config.yaml
n_layer: 12
d_model: 384
n_head: 6
n_kv_head: 6
head_dim: 64
d_mlp: 1536
vocab_size: 32000
activation: "squared_relu"
norm: "rmsnorm"
norm_place: "pre"
norm_eps: 1e-05
positions: "rope"
rope_base: 54400.0
rope_fraction: 1.0
qk_norm: true
attn_scale: 0.125
bias: "none"
tie_embeddings: false
parallel_block: false
extras: ["capped logits"]
init: "uniform"
init_std_qkv: 0.0367
init_std_o: 0.0
init_std_up: 0.0367
init_std_down: 0.0
optimizer: "muon_variant"
lr: 0.0106
lr_mult_o: 3.0
lr_mult_down: 1.5
beta1: 0.9
lr_head: 0.00707
grad_clip: 0.5
warmup_steps: 130
schedule: "wsd"
decay_fraction: 1.0
decay_shape: "linear"
final_lr_fraction: 0.0
batch_tokens: 32768
seq_len: 1024
doc_mask: false
train_tokens: 276000000
steps: 8423
dataset: "wikipedia_en"
MLP neurons of a small language model. Each row is named by its layer, matrix (up: input weights) and neuron, and shows model dimensions 144-239. Each number is 128 + 32 x the weight over its row's rms, rounded and kept within 0 to 255. Numbers have three digits each.
A block is one neuron, or neurons of one layer that tend to fire together. After each block is what it responds to, as a language model described it from the Wikipedia text at the highest values.

L8.up258:125187112156165098146087148107112122150148133178097189160124110087125165146137102156094121091160184132108154118154126155183150147114152165093124157150126086122144117197141071137106183145139110164141135156122153078100166068151097126142080097094122129115065161176096088149165129113133152130
L8.up572:102113124096186134125101135153141157091186123201133147095131180135155084156164108163095157107136119134112110119173100126081095105151100148135163157148132091191117102156163081119119154149072100121095169061131149110132139106128108164111120206134085169157171176093097126122086139108110125119
L8.up979:076139104093111153111133089166113177103122131157103155146089127125111110175158153154127148059156102181229156096104137216121151116110126173133133055108106127132103142144120121142117128149128144110165123166170190099097185100124092124118124116094164176129126072135172164118162081156123116124
L8.up1051:108148123094195138105124111142126145079164171182078157141065109112083168199160176151116159079156143142051152132107080125169139128171130154116166097083193135172094116118146159134174138158074127145107103114123108113133095077111105127144145127156145103134153126172109105179111145111154125148
Description: Contraction apostrophes, table pipes. Fires on apostrophes in contractions (didn't, wasn't, I'm, OKW's) and on pipes starting wiki table rows, e.g. "| No. | Title", plus other separators (/, •, ′).

L6.up1354:136134089067165117172152091140144106144185083156091126054206126116147140163187078128157090070189105136134180095118168151137114133121147075154119140191136146156128195081121139158101107145186133165126104159061116115159187076228072099160117122089146151125069159096132131127117182153155122113
Description: Continuation after character mentions. Commas, periods, pronouns (He, her, who) and articles right after a named person or character, mostly in plot and character descriptions.

L8.up234:150074099091099103193187100146188079136086122169081104195111134060185177153141128116150125092161125064102171144094126103070073133115177134099137125117151123165171111120142142112142150119106155097105094110145147139151133132097111086121136128162061147177148151137119206108066082149157074158
L8.up1027:112153129090127115116122120144133098124199162123109146143059078123097143152100112148099138166107132131151109175074139119130119149161112118149159114161130177134089135077150122115163079118167118150075073127124091080135102083173144129081116207152066176151188127159072116080110096084025116182
L8.up1066:125146147124062104190119099140194135109095123174123149138102112115116147129062133114124106091088120093095134129149103101124093136124126084102155136105128115066131112146173112145171100157141127076128113134164121153137106082107189173169093118131094136107117132195092159144121074151081140187
L8.up1376:146123133099089133181134111122149168088098154103142035117113123081085153129147113106108085142184098113096027060119138151075101111140135123124121117134083114169165155152164151147104159101130142100102189122130160127116073196096159100165178105073125117121159164154156201134094097168176131105
Description: Decimal point in numbers. Mostly the decimal point inside figures in infobox areas, vote-share tables and prices (55.99, 47.6, $3.31); more weakly thousands commas, table pipes, sentence-final periods and articles.

L8.up84:124129133058144110109090189132102150152162157112068180118077092105126156147121119121133146122153131129184121156036090173128107129141175128095127105106138124147154095107106213127150113090132138136121116155130084067146041071136111173155145183104090157107099149122169102111105113117100189159
L8.up970:067115077115124109078130141185073083117172136146122149182134139141116120082134156120081095069128079098187107120137089139112135187116101132096096121086094125121141177097119116194151114148121095170115114143148155054153106184096166140138140134135078185158124184131190161095086121106111186127
L8.up1093:120152126166184142114123188168088134154133098086105136135134194115161077128152089104160082124156108170161100112130099088107150189179119158067196101106122164131174090104099121139133208165117120160074148138102112109138089115105140158156144177154117055175137167151092088109152151132089139098
L8.up1468:198135065141116130197173133096149132161153139085155116144160151085132154105144100134178136114152105157165136136123149144150123148116098058161114182169128144118100160102077164098129112131103135114097115147094088056145078111121084095083143140098100177143143120136109116111159130207138135215
Description: Inside creative work titles. Later words and word pieces within titles of songs, games, films and episodes in lists and tables, e.g. Mega Man 5, Elephant Boy, Family Tree.

L6.up269:112095072185138105165191122129156118095138077139096094138125139120095188092063110122120171174145111110109099120126095168150109127116124148182190108153074199144135127168137111072161093147163165102091153110113126099089171153136155187061096108085152089127161162148118195171114121160142120161
Description: Decimal points in table numbers. Decimal points and later digits inside numbers in wiki tables, such as election vote percentages (42.24), climate temperatures (18.0), and track times (55:53).

L3.up568:146120098110096141038038133098072082167068167129107136134132114141095176150076036144162148098154107154156203125128107145170085120117050099118174125099099087113096107068095116130098113109094150130132084166182118182207134115097099099172128163138152129147121142082168152122170126119153191146
L3.up867:116137178179161117123120131125068158078127153149108170134083112144153112149149122137142151152172106180087152161148142159100095061159157111109119104088065152127079156096109075210108160065117104111132083140087182072181082152159096143135099176150123097167096138125146118087117097180138135151
L3.up1143:151110137134130126049115120123108110116156129124113131142083071075121193097149066150140103108170120135117168179064155145079180138071089116102133120137144110148079096094102071181139122136104071127136117118162126133149123099118096134124159150071113136078150085158149123110137100130079159166
L3.up1503:171133143185177193107147162108096075121152124163146133143126125115141154080157114105130098147116122150134127183098160071152122108108173091091158186133102125141116126108124099178227062097105152129208092121111164162174118107207105127171134189098125126117175128120164121101119132139116110151
Description: Surname-ending word pieces. Final sub-word pieces that complete multi-token proper names, mostly surnames in tables and credit lists, such as Good-man, Bos-well, Matthew-s, Bib-by.

L8.up262:171145128095109106177156203160116134146100111163109118066130126101121114143130239108088123161144164121115124163096089112042159109146163130113159200175153168072093082097111118084091130161118067103096092111110126112082081158139152116129104133134150106150101126115137085166152139119153125161
L8.up846:136117098071176096165090135150139139066058105087129127151059072136192147127118105087149099137142117113122106139103063059197099198114127128096100127177146183095127144134150077122079037183116120169089189140068090117147137116141163123116141139145051120060048137112116074129160147142117144154
L8.up855:037134164140100139142100124134150121113167130118134082108138168119085138136139164152084088141143139126098141140154057148159093190219202147201123122120169179095215134137149133139027117081147174129108111156116084120197150094113116116136121118068131195124150106143083136139143106164163062164
L8.up909:123122140102106163196107130152161092122174145148108125108097177144122145144163196111122166162156128073091122107130113085093118152120167097166190171143131160187155113114129172100117131109120104115153092122093137065131139142157106080114151124138099128102102100140126115115153145144163126152
Description: Mid-name word pieces. Middle pieces of personal names split into several tokens, especially Japanese given names in credits and lists, such as Hiro-yuki, Masa-hiko, Yasu-shi; occasionally pieces of other rare words.

L3.up161:092130135174179181115135091120113100169134107137090087099126153159133161131131050144122134148157150135098138088136154157079125120084070147132144136089147074127126166143150135095106099118161128128032108148093121147160125156092106095133082121127184150148106185166152184069141109151106156124
L3.up165:135137090126128075105104109134141142111101138130083141138138173166107141128096105061153186163178127159068148130155133085094099080145082095084141095087096123122113109123131131104170097110157138158096113120164100141056144140125102223186093133155127125102120164141137184149122130116090112118
L3.up283:104116075165143173165146125109127152155189190096083170097134118100109150169157145049162145077128092109089114168088082153128123096090133157101071109175111132111137230155124134128120107103170087189105109162122133127155103135115151129138112095130127143121101176159167088109106161175073078125
L3.up799:112141088122166163124131147080118138145099177150128103125093115136139161165177135150057148115120149120057163164129167126175123095122154147128145139101125081153145183093128163069122121156151175139130143133183125160076116163091156173146086133105140117109127191126165131123137187132141173090
Description: Punctuation after numbers. Decimal points, thousands commas, and column pipes right after a number, mostly in Wikipedia results and election tables, such as 62.61, 9,663,345, 417 |.

L6.up1254:130154110094109097136131144166108108137115094164115064116144123155108124064160103152147080113114093081115137099130128166129125079147167083171176209081099052086144114107086102118153112156154146097103131100091149113180155132152104130116144131146128151134094195131146074146154132127111143092
Description: Proper-name pieces. Word pieces inside proper names, mostly surnames after a first name in sports tables and lists (Gasly, Bobrov, Cosgrove), also titles like Marshall Trophy or Lollapalooza.

L6.up64:147074125143160149178096147101151148113156114103135205102155105029113093125144136148124112156123121084129143153146111105185048183123119111103172099164121122172159069125121120078202085101201147075178067093070092080117072107142184130170109139081133106115124121194201141135138139143138133127
Description: Degrees, awards and medals. Tokens that introduce or begin a degree, honour or medal in biographies and results tables, such as "his" before PhD, "degree", "Bronze", "awarded".

L3.up45:127144158184099113082136130140117201130130116135118080135183174129164105129142097200180141117137150154218206147159145107144150117135103109155114129152127144127140138163155154155128121129164079139156147135107084148142177180149106187122118121122120152140076089088100119179110098216120118135
L3.up95:120148103152130104163059094136119178152140113125159116105098101124121084154188205092114118082143156084130158177111087213149108103134155077083125125180147082118102107140142188119103139067129168130148131111137150137188182085119107177123126059152080110114124070103126088133121172094074135125
L3.up440:100115120096130117108159130167128121115175161124132083144152181168191134109087145141175133151094111103124114165122233132105126142117083131194116173097122094104157135186140146112154143116150110118150163103171087109129152095155107136189082134152096144187064132156116118145139139174105110119
L3.up1335:100169137134087151208131142112135171111106205063128121148151087171146072141129104151113167132128077106158157142094179136141134136131131067131129196072093120143118134126155172157122118172156126169098154144065148134203107130134148131131076089125115145157160155128146183199115120139125170129
Description: Initial abbreviation periods. Periods and other tokens right after a single capital letter inside abbreviations or initials, such as the period in U.S., A. A. Gill, C.D.; also table pipes and early.

L6.up635:135157154145087167123180120176137103136155080114098102088160172090143169160097170168118151112212146133104163172078098147091137132068136113196095080105096077185174140114192098157124123139143155136077132139145128133111121136138114109158124071126156086090134124109142117139123126088122134119
Description: Definite article after locatives. The word "the" right after a location preposition such as at, on, along or under, as in "at the base", "on the site", "along the DMZ".

L6.up308:109115118153154181094106147152120135159099128140126129091085108107102199164163081119120096138157100117133149202104137120086159167126180071099156083135107128177114097117121092160142149110149153172110078143139144142154168093174057101134130137113125115134104124085108083100147067094130093133
Description: Surname after first name. Surnames or surname word-pieces right after a given name in credits, cast lists, tables and rosters, such as Smith, Welch(man), Elsheim(er).

L3.up548:125123089139121160174097153080162135151143153127069154126163117137160144170112156104128066074154100127194098143071171115129144186170118145127152072094173125124161140193124126138120170088171120114167070146136090178168075105177093095104202135096189159139099105091108101173128169102145129109
L3.up653:121128157135102157136179092116143097119135122137083091161114096154149184180092133109105082139124119160081110108141185150153177123089129116068141099141147180154176126141110129139113121149140085096142097210108126104120110104094082138113138129126070144135094155072172162095104154126178137060
L3.up935:182163095126147159136187181159136147098096065071127094113089106166142140124163087151152113165116092171095172103135133130160166111133084095119152108136122109069186142108143103158088138141139117124143189135151141091136055106147098075166102112145194189112140066083148151140136140097039151144
L3.up1201:128156153198127104133169088121109098119159120190169163112164082091181213162124123132141169112106111153083187058117132128114147113113096125149121176163121118152179116137089152146100128102068167114164160158129202143133108134126119100184087144099186148096096073151175186080091097116101109081
Description: Apostrophe in contractions and possessives. Apostrophe tokens inside words, as in contractions (It's, can't, they're) and possessives (Men's, regime's), especially in titles and quotes.

L8.up328:101158075113116190127142119184092092149147075132144127167099122136093064105157141153135148166139140157084117171085138184112073142119165103139102113069122069153137137152178134160094156088143128094078053113107097142133079146204101113119136147060146096176090116143176118141168066144101119032
L8.up705:168139147177161166149134161135082054093170098159138139127092107158124131110122124087148145042119116120183182138093120219070136109136130117168123199117082080145140119135127122172172193167131160095131093078119131173163131096158105132096116144088127053153126120123159070097157095124143105153
L8.up1004:149081150104040108098141148164106124093073136197202042140117104148098120123161114184175079080141151114152137188100175147165157125109143067135170155101087055178129127102147105137088122126145128123125085118121108118176180137123134135144153083133138115143099159155132106078159071090142140139
L8.up1495:114132106071082101163165139158155079179152138139156114185151113077129095123082171118134056138165180101143085176100119144063117146128167137067120135159118103129080122118118137133191128140072182130164110114159081133051094101165094125133100125086089162140109154110126138103150093159092152106
Description: Mid-word pieces of rare words. Early or middle subword fragments of rare multi-token words, mostly foreign names and scientific terms, often in tables or lists, e.g. Oct-ub-re, Zo-ub-ir, At-lap-etes.

L8.up561:111099147138074141150128059126176121104083140075089165140134071105125180136207195102188178126203120136198184156147197148098171155123159101081112156211105124145133043088123125177141135134107116068166084086129110130136171117167106158145090100124110106125111176131125082073154120127123103164
L8.up1200:125161125128122153103119164144160067094163151084152124129099131062112183152157128067136109105185107105163141181112163166102147123138137105137126118161151118183130096138148107191073095114183140066087066159196140150106086096128075124176170145153121099119117129129139122115103104134053142129
L8.up1222:181169184113139138117154063147162099114085175080175093142117101099120130100122132106149106132128162167143180169107163154117138147153114101102103087167079056113081116115108134180096081114166128112139069166132127140092179064101037126130138169132195102070137168074180073128145109102104132129
L8.up1375:131198145103089147155106160131111192124102083122225143160162091121117160159109112132160154125108135158122122128094108107104157102160202085075099117130148129123167142114180154153090123148114191174063052107140127130117109126145153163112107125111159096127165177124202106160170089140089172106
Description: Proper-name word endings. Final subword pieces or whole tokens of surnames and place names in lists, rosters and taxonomic citations, e.g. Hald-eman, Wilson Township, Kitt-ery.

L6.up979:126099128107067119066169131104146145134169099179145167147139183160085168153127106069120189194108094078167113123120120145089065113113112092157186050165154124151128109126196130099144100099138179132070146140141072158140111096099072088129134151057134166121171173112096156122129103192136182124
Description: Year ending full dates. Year tokens that complete a day-month date, mostly in tables and infoboxes (30 September 2002, June 20, 1996), plus the pipe, bracket or comma just after a year.

L6.up1022:192138140200113138134183122141129121150140142137146147154114135126085108147161148161173160134156120112114103116138160105106120160112099123106106108139117095164138127211171155155148119103151071185177032166126139123189108113150104186046186145106118147139100134108124165115167122057176136145
Description: Initials and place-name endings. Periods after single capital initials in names and abbreviations (M. J. Allison, D.C., Ph.D.), plus the second token of place names (New York, United States, Las Vegas).

L8.up263:213119065138167128127146107064159044141127115102157132121078152122174108145166130144149059116132100114076092074157132137166143132116097143185109157077089128098192138093147052166065157120130126108156108175115108089150125102163147184109148149124144096120115105170121141141147122095149151120
L8.up614:154166101167150150126104170166120171106116132106177145116116109114128108169121075112142098178092126118117151171042089146119089142132068134124105101082122197128152146138107150105114133153165099127094105094128133158066100115097113061135151143117120138105075154088160111066109168154114117122
L8.up1036:206091082158206118100166124134076140071096092135116219105100127140141103106162164163139106116168174099121153161089082223164160142128092162105132141147132137096136178150142151142090139145118120141091114095151134202079141028104156077151117103085137136137102099128103116171098116133168112131
L8.up1534:124105126124107112157130142127109105136132142128100124096133125120143134125185118153095088133091127158092103115135096103104109123142102119116130086110070076086117171063115111088132137102111168126160116179146161143070067074135052114134144195146100158122040126126143097148091144134166062065
Description: Opening quotation marks. Opening quote marks that start quoted speech or a title after a lead-in like said, stating or as follows; weaker on newlines, open parentheses and table pipes.

L3.up197:150126121173120123137080120114158124159172172089187176166143100106140102103116090120072087068123055110090182131162210163128086078134117097134098130132077121097163141122163143107163176125121147154137115121089126193084112113074111068103113102150163141152169123096168068082128144187149147182
L3.up321:127121145085131132113117069158077107120113069100124125146071126145177137179157092109156104113124113176140170155155176133111086118161135117137119141148184167115134118112067135205154112083080077155175094088131155186080117073092162075141143123102128100090149161149174153074135130147190122195
L3.up822:076179070143055148102101146126111132074132113173154175154127083167121082097129147145123100124141167158123131118161166162151132094096127118111146134132126082047139119118086135112187123045169091090144107171131111143170134144117170054191118155163132075132222130120160116080117105138118182217
L3.up1251:108130103151141099119131096141123178127086071086032149103067184162153121143100067126125153191112098126174128109096143161128108130191141072067077108162193096125140111131123127147187196083133140132090109091147098103115152110189115136097149169167151089111128119112106131091116135168145139200
Description: Quantifier determiners. Quantifier words opening a noun phrase, mostly "other", also all, some, many, most, each, several, one, often sentence-initial or followed by "of".

L3.up159:117136164166106154076139116116113111137101100205151114168137116187095097137135054105135105085203062115133121103132133098158117112153190068114131194141136171127130091140089158141078108111167093171123121096110154126164146142115119202145119131122131126079142179075120134134119106160123076148
L3.up353:083132131135112159071103127137148113129114172186180105108165106104147138118135097068093151170147129159093159170081130117137099127096113112120129174143117173166109092098113143197143158163109145102125109097113103119161138127200123156094123124121077156187147087109134118135095128106171141142
L3.up606:113059180150132169088121074097132136100097139143134155081137072136129108053100145094141109090141115135170152177147087125142083170108182093101092155114114094125134183070144097170139111112105183066095113145183165170158123061104136116128159169106123126179107113129155136139123165148150149155
L3.up1427:138094111115106126107123130162102151075148125167112149159175096163079059118144122106166141123144097136103120151063173116145113153124201124108119148072135154154153107104205176139142188127144116102148159045086146139185098137099144153202136100118073057112145129147146133103155147121134086214
Description: Mid-word surname pieces. Inner word pieces of split words, mostly foreign surnames in lists, tables and credits, such as Pom-or-ski, Tav-are-s, Bj-or-ke, sometimes common words like pub-er-ty.

L8.up195:101168149116151126145092197122156116152107094129162129135100155167120098125123049087158123145153105096167164114138133157150142138141105112133148146136112098172108130202151066178162118117152157120136087146109174164191166135188082122133174144079147153100169134147103091105135106159144118173
L8.up341:119142194094138164110123118077117137069106086187105140114116161143140107192118134196083135174148176179152099139146075085132110116093062110124168100151118155052158127167118131142171116157129118122094136059112082088071131182106089116076184195105139159196160162129101106123183109107126117137
L8.up601:097136167167125138154142151070197125122115133080187118102173124088060164147079138106115107122017158131105124147193092124138114143082108142104150185142210121112097137156126061096107070088129093113160107097116086156121108100161156125163176112139159158164129053161138128139170106137161182174
L8.up699:069087105108151097117150086133122141086159133147163154121180075076170125145102126111098156108111090135172076103138101167076199111174099096125225175067119112117130143107155097112162116079123100106122085139128183183125102143153156093124163090075114142120193131057177165123136148097110121144
Description: Years in full dates. Year numbers closing a full date after a month or day, often in sports or episode tables (e.g. March 28, 2014; 5 November 2020), and occasionally surname pieces after first names in roster tables.

L6.up1134:084104118102082159156112184159112175137144137140138154105139081152072163129145083086160133107140095124186153139108137131120119134115143129148102085100115150177184128147099146131166112094134112155079145144149078113152108126123096158081168166110121158127093123116136166088143120122128216147
Description: Inside creative work titles. Word pieces inside the title of a song, book, painting or episode, often past its first word, e.g. Rabbit, Hell, Night.

L3.up162:166098145104083119101094143111108110140144152107131123037131103167167125120141155113114130125100188138153158154109166167125093168145104123098106166148151114157107183112128122161125076078134179139125081097168109198138184150080126120119177144096111166107137153165153123142099160158079158164
L3.up213:147136120145090153084200095133125133183083165096142143186120140099138117155162111082077118116145107045093105183090100141108124130134123156108148116118121158138178075104108156129086138177156124095147113110171127157155123085152107188135036153131116119151077153105184175146132138179137163062
L3.up877:118099135196117140150117117176124100163086091137106102181096062130120162154147192158126142043137165132128102190154128154135114147116111169113113156143165176119150135084102148162113161186109188138164067098101100149117126157126178157119163128100108175156138138099118125110122126124150132094
L3.up1017:137132125115109128119119188091121124134133126165100107156126149119170155100113177077110126086113200149138098176110141144093127137146115153099152122090166145119163129113087055137178104107116117106197066081186153103135176166072139140123105145098121161156122157138159097134108130178157152113
Description: Paragraph-ending line breaks. Fires on the first newline after a sentence-final period or a "= Title =" heading in Wikipedia articles, before a blank line and new section.

L6.up192:193140098098176103171142116117132126169117074139111126153110157059131104128178148126170154084152097122149095171132099134098117171082168179102160124121092147154183157131092157136162166114178153145172075099085181125064142121101112183083117171102098154182100132150126141155124139144080096140
Description: Clause-ending punctuation. Punctuation that closes a clause or sentence, mostly periods, also commas, colons and exclamation marks, especially the end of a quoted sentence, e.g. "He tells the truth." or "Beware!".

L8.up423:170160110112127148150162151167143138115149089083151144163140097096160092105026113163086113157104153126118108126121116104120108082168189135067145142153074055112192103128139100153122150137163150125085062136164140134140114078118073131103135167120130147155123147097180090155131163153086101167
L8.up684:137165078120132122108102108181127119046112139091146161120118108130141141185089163110117142104098095105128110135094159158037153179111119106060138154140119153138103093129141126170155142118129167173142150095106182203108108153115162152122161067179115088102175088166115135108159136159159138124
L8.up968:129129087214087155155124172204177192133128181147127175129146122140100132137088108118112190112157130100099160131149067144088110169121177140095102124142106132121157154177151123197132213119147126113168120100174108173108162125147103138142146118110121087136124086134076200115150120189130220173
L8.up1477:144151130134173071131118069172146122137067054111108148108168149187127145115144139139170122125195143140111113157130181154084178135161114137085072162119092106143169112140191121138153147113165109149185097121094073136162149085117085171162158084123106125140153140176130114103138162079165091148
Description: Determiner after preposition. Determiners and quantifiers right after a preposition or "and", mostly "the" in "at the", also "many", "some", "several" (at the time, and many other).

L6.up901:096113102097139142138076134146097062179150098134068142148155077175102156132158130094139104109084128123152159123138117131134096146098097134166166095161108139163158171089128119130141116190131110131055142184060126115222122097145137111147149098126068134133094130156132139155136113153156175134
Description: Foreign name fragments. Word pieces inside Asian and other non-English personal names, mostly the start of a Japanese surname after the given name (Tsu-kahara, Nishi-gori), plus hyphens in Korean, Chinese or Arabic names (Min-kyu, al-Nasir).

L6.up1028:160107135127169102114164097130057180138127176129147125141091088135154151127150110090144108136146105157148170176139127083084120109128075124142161126103143103151104119132092158146142094159160097148125156064069095113188152080104133103117133113135144090127164140143101114098186164149202146146
Description: Male given names. Common English male first names (John, Robert, Richard) starting a person's full name, often after "by", a title or a table bar.

L3.up736:181118129109120198078103090103131136094156116153175157098162103113137161063093165097133095157114139115055109164120094164124123109110112143117174125140119206141139127106131126116073114090116174104148148092153133145092114117125167123110154108081139149117035151151156171136140127136118148139
L3.up880:133101153200142211108156037072182145128136059164169167142091147138109131200138138124162121155093130155114178140157173087122043071192130107131072115145131126158118166087098150148099101143124123128128160099085102130174086117125153164101129089161104053121170144140140159126156096161196143110
L3.up1192:110173140150144137084126107139111097153105134121190161095124157104154151142146113181078148116120148139136186129160083128211117116106192147123191103182088142094167163094154136089127147132137152114081140137111123125155104102170129112101146152071101159130140119091134160145137082145129131073
L3.up1297:142163181167084075168112106191169145124174154173128111125147141082168165118117112140211137125120143172157164236099094111102133163133105185116115146123190108089169129066118136182120106153124113142110098091108125107101053115167122139176142202148123068145065191151168172134124170093101131157
Description: Years and lifespan markers. Four-digit years and biography date markers: "born" or the en dash inside opening parentheses of lead sentences, "Died:", and years after in, from, or table pipes.

L6.up1271:120139114116165098088092124161141161135139153161135182131131125125058112143120126157105073099062111097095159157118155146136146172123112164104164109119157108076184107147164187128122146153108139101066182156139184126111144096134125150104128118098061183099132164090119095123142125129097137125
Description: Mid-word apostrophes and fragments. Apostrophes in contractions and possessives such as wasn't, isn't, Men's, plus word-internal pieces like Id-ent-D, s-lic-e, Mo-b-ster, mostly in song titles and tables.

L8.up127:143185148066104094151104157148117146147149104100124073080168124148146162123169126158174121109193073151121150132081175134138092124142088132094149164128148148143110150067127149119117142155077131138014111128168116109120072153147064140108121136145175109066155091141083145152158203140145142150
L8.up722:124117112103098158187143159147124195116087168172124145148105141099134191112149129160114097135167079105104127144144149130055097064110066120131162184121095162178162090100136183116082137159146060164080118116101161118164152116090159102133153093129140129132118093081095116125146127153160075198
L8.up727:130145101108153130188132178140128155093187128118159132104109119121106125127050106186140160133166132095138186120115068123192107156175133112194133169149122164138073148121183173109122123131173136167209102142103148158144130096194100136123099210127143153105105131120149112180113155194100127148
L8.up1492:148118151138108068166101096160137183155123174124034040185132153160178126157171174136126124107127139154092191170075152108128093135090119106121119164107082183158128145069134130127136079135148116115137132101135083129128139093102130138131120185098127144135140129112120132122133141170098114145
Description: Name or country starts. The first token of a person's first name or a country name, mostly in table cells after a pipe or after by, and, or a comma: China, Sweden, Judy.

L8.up61:152123120159110095152107130140168118138074079109115121173154107084125135146133104075146144088112107136115149120132105164160105125117095126164127119167155126178106103104094155154177098118173132155149077101079125184186179120142104150205113110171175130133061160131116084161079132205123082145
L8.up232:165138192158131188190121130115215125149089088141194111156115115081170136173103136147174116113168120112108059112153152137143121151114129105147099085104092111144108083127163158157202097100115103190151126113101174152102117116158100122129143144096145050125114116076183118163123094166131109088
L8.up1075:174096144140169058087167116177136107139093109125111062135150134084070114129179138119132161120132079086136188183087156138135121125202077071160132126117107092164125111108126109103128073118135098113113104156159110148117105167094139134167098170103131132165106126201125091103105133185126056137
L8.up1499:161147112088120132195096144156148151156128117119115116129160135064087158097123069086136187078137122127129194180115142131112086140159150102136039139122122127188107130072158117108130100126183085112092151137165162139170086102135106144161105138127132139138073171118144136149089096202148141134
Description: Sentence-initial subject tokens. Tokens that begin a new clause's subject, mostly in plot summaries: a pronoun or name after a period or "and", e.g. Noddy, He, Sadie.

L8.up301:135126152193067154152111169164104170133110124112121128105148131080116117159187099151165132148112176098170136253137180117129146105175155143078138113194123159218127165129123136175107136153120166140102089165080117083138131079176128139145139132083125107124160124129152106164124144179151116114
L8.up668:192115114157129180123134138166154101099145083061169122093103150110178126129145119179111178107169108156174121116064125163119064143178180155149177199177182094127124109117160141105125153105142121143137139152099098124133090098158162115102116104105161151124065170138151148145145141131148139200
L8.up1257:153138133164138120107104120204124145102103149109128102085045129088135139145165076197146119142224108169105080178122129127090095158151130179140102165146125136149124122106160152122133180097083147113178183129135145194148106052111128112132136086157065137155117128076093154124153148166162056109
L8.up1532:137105127168186150104118149161174141164115144100129140094108074125167138157156132167129114104155148148157179168180123140099106103161091192085110107129148122154145124091118149166084152098176083107109144139139121141167146144159069152154111115099146149126054076170107177141109123160179117090
Description: Period after initials. Periods right after a single capital letter, mostly personal-name initials (C. P. Brady, A. A. Gill) and abbreviations (D.C., H.J.RES); weaker on other stray punctuation and symbols.

L3.up129:121103074152150124167132065131088105118174118137088093079073100167133160085143101178164198141143113119154188103127173115155147168159101117199158181126126147147157116174097141128115097151124168124123105086125145170122147090161080114115165143144075064120124149156165135099136127072137125214
L3.up323:122100079113120094130121087132164140171170127136100113117157078121194140075188137145179143137130136121111136138125154174152128167104144100136165135163129098114159156136163203097176096124116133142157214143167145094157116104193144160141126132093093133131121156065177166078100124198124145092
L3.up944:201126101159111150125119127105134147081121106121112113110113147170138105095161132079166177143132071113181168102143172093122142110144084091133147141149094090140122123104172127097153092107163086145128122094224144106144161126147155149117131112111115120111111063108132116047118122117123139139
L3.up1155:141116124162100090120110145141112109062187131130127122164147118151129101107139147077147144146127205092082113166108109139072124153120158145123158178098128041109154113165136146104106085139088151163051094144150164098137098105119138131094076208090057100094169128097146172128099161154042136137
Description: Titles, persons, list commas. Rank and person words (Queen, Lady, Lord, Sir, man, woman) in song titles and names, plus commas before the final "and"/"or" in lists.